Part of a small language model's weights.
Size: 8 layers, 5 heads of 32, MLP 640 ReLU, vocabulary 720, 2.68M parameters.
Architecture: LayerNorm before each block, learned positions, biases, tied embeddings.
MLP neurons of a small language model. Each row is named by its layer, matrix (down: output weights) and neuron, and shows model dimensions 16-79. Each number is 50 + 15 x the weight over its row's rms, rounded and kept within 0 to 99.
A block is one neuron, or neurons of one layer that tend to fire together. After each block is what it responds to, as a language model described it from the Wikipedia text at the highest values.

L4.down34:41 54 45 59 46 35 45 50 48 31 54 36 45 58 64 43 41 38 44 56 55 53 47 56 43 50 51 47 56 64 69 54 54 47 52 66 51 62 42 47 54 52 00 60 39 22 53 46 44 57 53 59 38 26 50 49 51 46 68 48 58 53 53 54
L4.down134:56 67 36 46 60 65 53 42 61 32 57 40 21 12 67 65 76 71 52 35 65 44 71 51 15 45 56 57 35 59 41 22 69 29 58 33 74 50 56 56 61 18 42 55 64 61 39 28 56 39 14 37 46 60 70 65 54 37 55 59 45 52 65 36
L4.down252:35 58 42 31 53 58 56 61 70 36 50 17 66 61 34 78 61 52 72 33 58 57 60 61 62 55 62 42 54 52 39 52 43 62 74 41 27 52 46 64 40 38 06 69 35 25 34 54 50 35 62 47 53 55 43 44 31 50 46 45 35 65 55 21
L4.down308:35 58 54 44 51 42 39 67 73 56 49 46 49 29 43 67 31 37 58 39 36 62 42 69 50 38 47 58 61 58 62 74 21 56 54 33 73 73 43 07 38 46 00 67 39 36 43 48 55 32 39 44 58 60 87 50 61 53 51 57 62 46 33 70
L4.down325:40 40 48 44 46 48 52 44 53 48 30 40 46 57 70 35 31 37 41 62 54 48 36 62 54 44 59 63 67 40 61 60 52 42 64 70 57 69 39 41 43 60 00 45 49 23 48 50 46 61 60 57 30 34 60 67 41 55 56 43 56 51 49 58
L4.down554:49 39 76 36 67 24 55 40 30 61 58 50 57 53 41 83 72 49 26 58 68 60 70 30 37 45 47 82 50 33 25 43 55 64 29 50 53 69 73 42 59 56 48 29 58 55 18 38 64 45 50 57 53 36 39 40 22 67 60 58 34 56 68 29
L4.down563:38 42 50 49 70 56 81 32 35 53 38 31 46 59 40 53 39 70 74 59 53 52 69 41 62 61 53 75 57 34 44 50 63 31 60 61 47 66 44 77 37 35 61 51 57 46 65 44 52 43 25 35 78 34 64 52 28 22 75 24 44 55 62 43
L4.down566:54 45 57 64 83 36 59 71 41 54 59 71 49 82 43 76 66 43 71 52 40 42 65 53 29 55 37 41 48 77 49 49 66 34 45 40 33 37 32 70 55 43 46 58 59 46 61 40 40 54 28 34 59 20 37 43 62 49 34 43 68 30 42 48
Paragraph and row breaks. Line-break tokens ending a paragraph, a section heading or a table row in articles, plus a few word-start fragments like d(rama), cl(assic), str(ain).

L3.down373:83 62 56 43 62 61 75 39 53 82 52 58 80 62 27 66 36 38 44 53 42 38 42 61 39 64 49 33 40 44 39 50 42 36 71 66 62 88 75 63 42 67 39 62 65 54 98 52 41 60 42 51 56 25 52 38 51 71 62 65 62 48 59 18
Additive connective words. Connectives that add or continue a clause, mostly "and", "also", "which", often after a comma, e.g. "also known as", "1856 and 1953", "of which".

L3.down557:52 57 53 59 33 56 50 28 43 64 43 36 69 69 53 49 23 55 58 31 54 53 45 42 49 72 31 81 63 36 49 58 32 66 75 46 65 75 41 57 31 51 42 44 42 59 41 40 41 34 50 45 41 61 53 75 59 75 39 34 60 44 80 60
Word-completing function-word endings. Final pieces that complete common function words split into fragments, mostly "betwe|en", also "thre|e", "whil|e", "th|is", "h|ave", "becaus|e".

L2.down90:65 41 62 50 50 93 89 29 55 46 54 53 41 50 37 32 44 52 50 42 41 49 48 58 35 36 55 52 40 51 52 70 17 59 64 47 65 30 58 45 75 44 12 64 59 37 75 50 42 64 38 27 48 33 76 33 54 62 36 61 57 55 75 51
L2.down145:45 65 40 26 12 44 50 49 53 52 48 72 45 46 47 17 40 61 37 69 62 35 47 52 76 45 54 54 68 41 68 62 57 55 88 64 44 57 54 67 35 51 54 43 47 40 39 68 37 33 57 61 72 45 38 69 47 54 55 55 77 37 55 54
L2.down207:61 69 58 55 60 61 50 46 30 63 43 58 34 67 34 04 47 54 82 41 49 36 47 44 57 40 62 68 59 29 60 44 61 49 37 25 43 72 62 47 58 47 46 55 54 41 35 53 51 38 45 28 33 50 64 55 51 61 24 32 63 53 45 52
L2.down306:57 57 61 38 37 37 30 45 51 41 30 53 56 71 39 27 50 58 63 69 61 63 48 66 47 35 68 57 39 36 33 51 38 48 54 35 46 52 33 64 24 64 47 46 64 40 48 45 50 31 54 11 44 68 53 59 50 69 45 57 34 43 69 75
L2.down333:47 63 70 45 28 30 45 55 58 35 36 35 56 70 40 46 34 53 56 80 64 72 32 75 40 45 84 56 44 22 46 65 40 43 49 51 42 74 41 76 38 57 44 52 55 50 46 49 60 55 68 38 44 38 36 56 51 59 58 58 35 42 77 66
L2.down576:45 78 75 51 50 39 49 42 25 51 47 57 75 59 74 23 48 36 62 54 47 38 47 44 40 53 47 69 65 53 63 26 50 55 69 69 38 60 33 48 45 64 32 66 57 14 53 51 39 68 75 47 48 24 74 56 72 53 48 47 62 46 47 57
L2.down610:45 92 59 38 69 64 59 37 26 45 46 77 37 71 47 17 35 42 22 51 55 47 60 39 68 46 51 69 66 39 55 35 73 72 54 48 38 69 42 39 45 32 59 49 59 44 34 39 50 49 58 61 45 34 47 51 38 49 49 39 43 46 69 47
L2.down635:67 53 62 48 49 80 55 50 58 48 42 66 61 20 46 17 14 33 44 44 60 38 80 24 63 45 60 31 37 31 45 60 49 52 55 15 40 09 62 24 55 62 54 54 74 69 55 33 44 44 69 62 54 71 46 53 47 53 59 40 33 36 41 62
Line-closing markup delimiters. Closing markup at line ends: the final pipe after a table's |---| separator or header row, and the closing == of section headings.

L4.down50:44 60 43 74 63 68 30 30 41 45 62 46 68 35 41 46 68 54 57 48 72 41 51 36 37 60 43 53 14 41 48 54 50 58 46 47 32 55 40 65 46 35 62 17 62 46 77 52 35 33 34 48 32 39 27 61 46 63 35 65 43 48 56 32
L4.down70:51 52 84 50 65 80 66 28 53 59 47 20 40 67 46 40 40 57 66 59 50 37 59 66 37 73 68 60 62 58 54 36 38 46 29 52 51 50 55 52 42 57 09 53 44 10 46 65 49 56 59 38 47 65 62 59 53 46 77 45 32 71 78 62
L4.down117:59 61 45 40 42 56 21 33 51 37 49 60 57 53 52 85 56 59 38 26 68 36 54 35 49 60 59 57 61 39 40 63 46 55 14 49 30 53 45 42 63 53 50 53 51 32 50 54 41 43 32 82 73 37 19 81 63 56 36 66 69 60 61 41
L4.down135:56 35 59 80 43 40 55 46 57 36 67 24 47 70 56 50 45 65 56 39 45 48 87 69 56 54 48 51 11 49 52 69 43 38 19 35 57 31 58 59 71 38 36 35 41 25 62 45 38 35 58 78 47 42 59 22 74 46 45 48 50 48 36 54
L4.down238:42 57 58 40 71 30 55 53 49 54 49 17 42 57 53 50 61 51 57 57 57 71 63 44 42 40 74 45 03 39 42 36 50 55 21 76 29 52 71 46 45 20 69 53 36 46 65 31 43 55 54 43 29 66 40 57 79 47 33 35 68 53 24 60
L4.down277:38 67 47 70 80 49 84 36 42 39 74 27 39 86 24 41 61 40 31 40 65 54 41 38 44 76 47 45 35 63 48 42 44 37 43 60 61 46 54 48 58 36 88 70 73 41 40 49 37 47 41 46 48 18 47 07 56 58 62 37 66 40 49 88
L4.down447:58 46 46 37 73 51 45 35 58 38 45 41 37 30 34 49 58 42 47 26 35 51 61 73 48 37 66 59 55 69 53 40 54 37 67 63 32 56 29 47 44 84 44 79 65 36 43 44 68 56 26 47 49 53 85 41 64 39 53 28 54 52 37 67
L4.down595:42 27 25 57 58 27 67 40 31 35 57 55 53 24 65 48 67 41 44 85 36 56 48 47 68 38 48 65 57 49 31 49 27 12 30 83 23 74 40 45 43 42 51 49 48 79 73 40 51 41 76 61 58 53 46 27 46 56 74 82 57 27 58 63
Function-word word endings. Final pieces that complete common function words split into fragments, especially before (befor-e), plus th-ough, th-r-ough, th-is, th-an, beg-an.

L2.down115:64 39 34 58 64 54 44 62 26 53 71 54 52 40 59 71 71 79 68 31 48 68 50 58 42 31 38 57 67 59 66 55 40 40 52 38 84 30 64 42 52 41 28 51 62 47 81 39 67 45 48 65 59 27 41 27 44 45 33 55 45 44 72 36
L2.down230:37 64 40 70 48 61 69 88 77 49 61 38 43 80 35 43 28 64 36 69 33 43 52 31 50 30 59 73 40 26 53 62 45 51 54 42 61 54 37 62 42 08 65 77 51 63 31 46 63 26 49 41 33 52 64 08 40 49 57 45 55 57 65 51
L2.down446:47 44 31 30 45 59 31 66 52 59 68 52 48 46 35 51 33 56 50 38 68 50 47 38 65 50 27 46 57 32 69 38 43 54 25 24 60 53 52 36 62 75 45 75 51 40 35 34 23 54 10 39 71 57 60 49 46 72 41 62 52 59 60 57
L2.down525:60 37 44 37 76 53 42 75 25 42 76 55 49 34 69 82 39 49 77 30 70 86 46 49 65 80 36 45 61 58 48 33 51 43 37 38 33 42 52 35 28 73 34 56 54 52 65 51 51 50 73 28 37 24 41 39 61 26 38 65 52 42 58 46
L2.down560:38 52 56 60 41 47 64 68 50 60 46 52 33 65 44 24 38 64 41 58 10 46 42 53 24 29 72 83 66 63 74 42 28 10 64 35 34 73 56 78 34 42 42 50 49 47 64 57 61 42 60 43 55 42 62 32 46 31 49 44 09 62 52 55
L2.down562:48 74 62 60 69 43 70 46 35 31 59 48 43 65 76 54 38 33 40 29 34 70 89 60 57 48 58 48 29 57 77 74 53 53 42 46 37 41 54 67 67 40 28 53 34 51 25 35 37 68 67 47 51 70 48 44 59 32 52 42 54 19 37 33
L2.down611:83 47 41 57 19 70 53 61 37 37 52 60 39 53 31 62 41 38 64 37 73 72 40 68 17 52 23 55 75 45 41 76 46 71 56 47 30 54 68 59 40 95 58 55 71 37 45 54 46 55 28 34 48 54 33 25 44 38 56 64 60 52 45 49
L2.down636:28 51 41 41 43 63 54 48 45 50 49 44 58 47 52 43 71 44 59 37 38 73 53 75 43 43 66 65 45 41 46 67 29 41 58 56 51 60 40 72 42 37 30 73 35 58 60 69 62 42 59 93 62 41 49 47 36 08 96 32 30 42 56 55
Block boundary breaks. Double line breaks ending a paragraph, table row or section heading in Wikipedia text, just before a new heading, table or paragraph.

L4.down51:45 70 33 55 78 52 65 73 40 33 57 38 68 54 64 36 59 45 77 33 66 54 55 67 39 27 36 57 47 55 28 56 47 64 47 45 41 64 22 69 51 38 46 27 40 78 62 45 52 50 43 74 57 20 30 31 87 50 62 69 45 45 72 45
L4.down298:60 65 64 71 47 67 20 43 51 43 59 08 51 73 43 57 62 43 40 61 55 35 45 46 59 65 74 41 46 28 45 83 73 39 48 33 68 67 43 47 50 71 46 75 36 64 43 49 58 55 33 50 68 24 59 60 61 50 59 38 54 47 51 06
L4.down378:38 64 69 63 51 64 38 90 40 65 19 53 47 48 56 58 24 39 51 46 42 47 50 65 50 55 62 59 46 48 48 42 26 58 64 53 28 43 51 46 34 62 37 40 53 48 71 29 57 62 46 59 47 58 35 27 51 29 63 45 35 26 52 71
L4.down413:41 71 62 56 62 61 44 46 65 57 32 24 52 36 43 58 50 56 26 62 57 49 23 66 29 35 54 58 36 64 77 50 38 52 85 68 52 64 54 32 41 50 69 56 52 45 64 46 36 43 64 72 47 33 58 58 49 57 82 21 40 51 64 72
L4.down436:44 49 18 63 45 67 63 45 52 34 91 46 61 44 60 57 66 60 60 25 49 50 43 19 57 56 60 56 53 44 44 52 56 64 71 58 54 70 50 48 26 12 66 54 27 43 20 61 49 51 68 71 64 57 51 27 50 40 68 44 35 58 12 57
L4.down514:91 80 66 37 61 62 46 43 34 39 53 72 72 64 60 40 41 44 52 69 57 54 24 58 63 18 50 58 61 38 45 46 29 23 40 43 41 56 37 32 66 40 64 60 57 39 60 68 60 54 25 70 30 32 25 46 64 49 54 62 56 59 66 75
L4.down553:55 39 19 49 58 58 47 76 38 69 27 34 50 37 27 29 65 63 62 48 57 56 31 45 50 97 72 56 39 38 59 46 46 70 51 70 43 42 55 44 29 50 58 41 61 37 38 70 42 29 36 62 65 56 69 54 72 70 86 34 33 57 34 52
L4.down594:44 51 55 54 49 67 44 30 52 59 40 57 23 55 50 58 57 51 50 40 78 32 40 65 53 73 57 62 58 69 70 46 36 44 30 47 57 49 15 76 38 69 53 32 35 38 38 39 82 31 51 37 85 53 63 53 24 58 37 58 54 34 50 43
Word continuation after W/B. Second word piece that follows a split-off initial w, W, wh, b or B, usually a vowel fragment, e.g. W-ig(an), w-it, W-ear(s), B-u(t).

L4.down352:42 50 49 48 52 59 47 92 47 21 31 46 59 45 56 59 36 53 43 58 25 38 44 57 58 63 28 48 46 60 73 38 20 63 34 52 59 52 53 21 50 29 32 61 73 32 61 38 52 34 39 33 77 33 27 58 39 43 64 62 52 44 44 29
L4.down405:69 64 35 21 37 67 64 68 62 92 66 57 27 50 81 42 54 47 39 34 16 56 35 40 37 43 57 66 61 65 32 25 39 64 58 57 37 60 59 60 65 51 39 66 48 45 42 44 75 53 82 52 66 54 24 43 35 54 58 36 21 67 55 55
L4.down452:68 38 29 62 49 52 40 51 53 62 55 46 43 62 55 28 39 58 70 45 39 34 30 46 26 52 34 55 46 70 48 63 41 56 42 55 50 36 68 70 64 61 36 52 40 68 34 63 63 58 54 38 53 62 35 29 59 48 74 36 36 75 46 75
L4.down467:74 48 62 37 48 64 54 19 14 61 82 72 53 44 59 07 50 43 60 17 62 38 74 59 60 19 28 55 31 47 74 41 65 29 25 45 54 48 55 67 60 83 66 48 34 58 58 58 51 68 36 23 65 44 43 68 65 49 42 61 26 52 37 15
L4.down501:41 55 43 46 59 74 41 25 29 52 74 73 67 63 44 25 84 67 40 37 40 24 49 43 60 46 71 61 62 35 50 42 69 51 34 45 32 53 61 48 78 55 44 65 67 35 66 41 60 46 56 43 30 49 58 34 67 56 28 36 66 67 22 22
L4.down509:30 61 58 49 29 34 39 43 55 45 44 42 43 46 47 50 31 59 47 38 40 56 40 67 58 51 67 35 70 50 55 43 46 79 66 66 43 53 36 59 35 45 76 49 47 50 26 56 51 88 70 34 25 27 59 55 67 57 55 39 51 50 44 44
L4.down584:79 64 47 63 52 46 84 38 42 48 19 60 46 53 57 68 50 36 41 66 18 55 59 60 61 62 34 52 65 51 52 41 43 59 58 66 63 43 56 62 54 48 67 37 71 50 39 40 25 88 03 65 60 34 44 27 49 74 28 27 29 61 70 63
L4.down597:65 49 66 38 37 13 54 45 57 64 55 69 46 16 45 45 75 68 73 30 67 39 67 54 47 57 52 84 37 41 41 44 60 57 55 50 32 62 31 45 54 41 93 66 51 47 48 55 32 79 40 41 63 41 31 66 59 74 53 55 35 50 49 52
Wiki structure boundaries. Structural breaks in Wikipedia markup, such as blank lines after infobox lists, table header pipes, and closing == of headings; also mid-word pieces like nation, Geography, Province, W in coordinates.

L2.down64:47 69 34 39 55 65 50 44 48 39 30 37 33 51 65 48 42 48 86 35 25 65 67 58 64 29 51 54 62 34 51 67 60 68 34 45 27 62 54 71 40 49 98 40 60 49 47 37 80 36 66 50 67 75 66 42 45 64 26 59 37 34 45 34
L2.down134:39 52 51 72 24 67 73 39 37 50 39 63 28 42 64 29 53 78 48 62 45 46 45 54 45 48 50 39 46 35 38 37 57 46 66 40 70 46 47 57 42 16 70 20 76 41 66 68 64 52 55 39 45 66 73 77 43 49 54 54 49 42 58 44
L2.down374:61 41 77 50 32 40 44 71 63 44 63 23 55 42 45 42 53 30 46 21 47 59 69 51 33 43 55 55 60 70 53 33 56 46 59 52 27 24 69 49 54 27 59 43 44 58 48 46 56 40 48 48 66 31 48 68 22 44 53 44 48 54 35 63
L2.down398:52 44 59 48 44 45 68 41 36 28 52 33 47 33 81 47 45 60 30 49 63 44 49 48 81 50 45 54 20 51 55 65 32 42 60 24 71 43 76 58 44 20 58 56 65 47 56 16 40 44 60 30 44 51 56 79 65 26 49 42 64 64 44 66
L2.down410:49 62 61 36 51 36 50 52 31 31 58 50 16 39 48 69 42 40 38 35 30 73 42 48 50 47 66 61 46 65 51 53 74 42 39 44 25 71 53 74 56 47 76 60 63 52 71 30 43 43 37 35 52 69 50 52 48 77 57 32 77 34 49 30
L2.down440:38 46 70 46 65 46 29 43 36 42 45 58 66 17 64 72 46 39 55 40 43 36 48 57 61 28 65 82 50 40 38 48 65 44 17 42 68 35 55 37 67 16 72 33 45 63 61 61 37 59 57 46 58 46 52 39 61 39 53 61 65 46 46 54
L2.down466:57 54 24 56 36 46 63 65 36 67 53 80 39 47 55 73 60 66 29 36 58 33 23 57 36 63 61 73 39 64 47 73 40 74 50 58 45 71 51 44 70 35 67 31 49 67 59 36 46 43 52 39 51 40 46 53 47 43 41 68 38 53 46 51
L2.down485:29 53 62 43 50 48 63 55 52 63 52 43 52 62 63 58 40 45 59 66 55 82 58 71 67 57 39 58 30 54 35 66 87 52 49 29 51 17 63 63 30 45 57 37 29 45 61 21 33 69 63 58 40 36 76 50 39 43 41 39 57 30 67 84
Mid-word "ur" fragment. Word-internal subword pieces, mostly "ur" after an opening letter, as in C-ur-rent, T-ur-nout, E-ur-opean, feat-ur-ed; occasionally ap, up, str.

L2.down86:39 39 36 49 62 57 63 48 59 54 70 48 71 09 65 36 48 44 60 66 55 21 52 56 49 55 52 22 51 42 43 61 66 44 79 28 62 45 43 40 34 44 52 41 58 35 28 46 38 63 74 22 48 37 50 25 60 53 39 47 47 50 57 54
L2.down96:41 52 29 58 69 48 64 49 35 30 57 41 36 34 68 41 71 33 53 45 54 47 47 60 82 67 40 63 28 14 41 57 52 63 69 53 53 50 31 49 62 50 53 47 47 52 07 56 64 50 87 55 59 29 78 67 58 67 42 57 68 67 31 57
L2.down191:45 52 23 41 54 70 67 38 39 49 54 58 81 34 47 41 45 20 42 62 76 29 68 37 82 55 58 57 49 27 37 64 46 56 56 32 56 50 40 27 62 57 57 54 41 57 18 54 69 52 73 73 42 59 43 49 57 89 36 56 51 50 54 54
L2.down450:59 50 57 37 59 53 71 49 17 59 46 51 57 27 40 65 50 47 32 40 45 75 63 67 39 18 65 62 38 79 53 49 53 20 52 67 40 41 62 84 31 55 15 53 73 61 59 49 47 56 52 65 77 46 46 58 62 18 67 67 66 22 66 29
L2.down471:56 42 66 53 51 33 77 61 57 49 47 36 30 48 51 62 71 42 55 51 40 82 55 41 51 24 62 43 42 73 65 69 45 41 34 46 10 40 34 51 41 68 36 80 60 51 55 61 52 52 30 67 91 46 39 55 58 13 72 51 38 43 66 55
L2.down472:40 48 54 47 56 51 43 10 57 47 42 46 57 60 63 47 49 62 59 58 51 54 38 33 69 57 57 42 22 39 44 56 15 42 38 95 37 53 43 70 60 40 56 47 48 51 60 57 42 56 44 77 74 62 67 56 47 36 54 49 44 41 53 73
L2.down506:32 54 33 55 45 46 51 61 74 51 55 54 64 51 62 49 39 28 37 57 45 48 48 35 72 55 43 55 44 36 53 55 51 66 51 48 55 08 43 69 59 25 37 42 73 64 38 56 77 42 65 52 53 61 43 23 00 53 49 64 65 46 36 48
L2.down529:34 45 37 39 73 61 49 56 52 42 50 44 60 51 54 63 42 37 39 35 70 33 52 40 70 21 40 59 40 29 28 67 43 28 55 19 68 26 47 54 29 49 73 47 69 64 42 36 66 53 69 25 53 43 27 48 34 32 43 74 64 57 33 42
Coordinating conjunction "and". The word "and" joining list items, noun pairs or clauses in Wikipedia prose, e.g. "milk and seeds", "ordered, and were completed".

L3.down213:37 52 32 36 43 34 42 59 41 22 47 53 24 50 74 35 56 70 61 40 41 37 55 61 58 71 53 32 50 74 43 42 36 61 87 48 33 61 56 69 46 36 50 13 53 38 51 58 76 39 50 71 33 62 76 27 62 40 72 52 49 66 52 50
Structural boundary markers. Closing == of section headings, blank lines ending infobox lists, and mid-word pieces of infobox field labels, e.g. Coord|inates, Produc|ed by, C|areer.

L3.down220:63 45 52 30 50 60 61 42 42 68 51 67 22 45 71 53 76 35 80 76 52 74 70 40 82 42 31 40 38 46 56 52 16 36 44 55 62 47 47 50 47 65 57 53 78 33 51 52 45 61 33 79 48 17 86 45 62 16 37 39 37 47 55 64
Word-internal vowel pieces. Short vowel-plus-consonant pieces early in a word, mostly "un" right after an initial consonant (H-un-garian, R-un-s, f-un-ctions), also ur, og, ed, and digits after a decimal point.

L4.down99:58 36 38 77 57 77 61 42 76 81 58 58 40 77 37 57 33 57 18 40 26 47 27 33 54 46 68 44 27 41 42 55 34 93 36 61 52 47 58 67 65 41 60 53 60 50 53 64 40 36 42 46 49 46 61 40 63 55 64 52 55 48 48 57
L4.down100:46 28 64 58 59 54 73 49 44 75 68 45 76 37 42 26 53 76 49 54 34 29 31 30 60 60 69 37 48 15 80 47 44 42 52 54 40 44 50 56 48 48 34 78 74 20 31 52 40 45 35 40 43 65 59 32 60 38 29 58 43 43 39 36
L4.down106:49 35 50 35 28 49 43 34 38 41 68 32 95 52 70 41 50 55 80 65 36 50 55 52 43 70 76 28 59 59 43 49 67 70 71 43 58 36 56 48 73 51 54 65 56 35 67 45 40 48 56 27 38 60 35 32 47 59 33 55 58 36 33 24
L4.down141:48 71 83 52 47 37 46 46 53 62 49 77 55 52 50 54 36 31 53 33 53 64 83 26 37 35 44 35 47 51 71 58 49 35 58 42 61 75 34 12 53 56 61 56 57 34 31 49 57 28 49 44 43 29 71 42 66 32 64 59 64 56 59 52
L4.down165:52 54 57 27 52 54 74 19 59 61 54 55 70 60 62 54 51 72 58 42 37 68 48 49 56 45 43 50 27 53 60 82 67 69 58 26 47 65 45 70 39 66 42 70 51 38 66 76 42 48 34 46 74 53 48 21 64 28 15 47 26 69 16 38
L4.down374:48 48 47 55 47 44 63 45 44 43 62 44 52 46 71 47 41 40 48 64 44 42 46 45 51 43 69 37 53 58 57 38 53 52 47 80 53 47 71 54 50 45 00 52 57 25 61 61 42 64 45 54 45 42 40 46 54 49 52 62 51 52 47 47
L4.down495:49 60 60 68 50 63 46 55 48 61 46 20 79 65 50 62 35 49 42 21 30 50 54 36 39 65 52 54 40 51 70 43 32 53 47 48 28 47 66 43 51 50 00 52 64 42 48 72 55 27 40 72 48 65 49 50 39 30 61 62 42 59 69 35
L4.down506:54 39 50 73 58 52 76 53 59 51 61 48 40 67 60 64 48 43 33 51 36 46 48 26 38 70 60 37 53 56 45 62 61 49 11 54 35 48 47 61 22 48 00 58 44 33 66 60 52 66 54 56 37 64 66 26 39 39 61 62 59 61 73 50
Function-word endings. Final pieces of split common words (h-ave, ab-out, the-y, sh-ould, aw-ay), plus whole function words like and, also, He, not.

L3.down138:43 53 38 86 70 43 63 69 65 50 68 55 28 51 58 58 46 50 50 46 53 61 35 44 52 49 56 55 66 50 63 75 48 59 56 66 50 45 57 30 30 54 31 43 37 20 18 50 48 30 44 44 33 35 58 31 25 50 51 68 51 64 55 66
Line breaks after headings. Fires on newline tokens right after a Wikipedia section heading (== History ==, === Series overview ===), and more weakly on paragraph breaks after a sentence.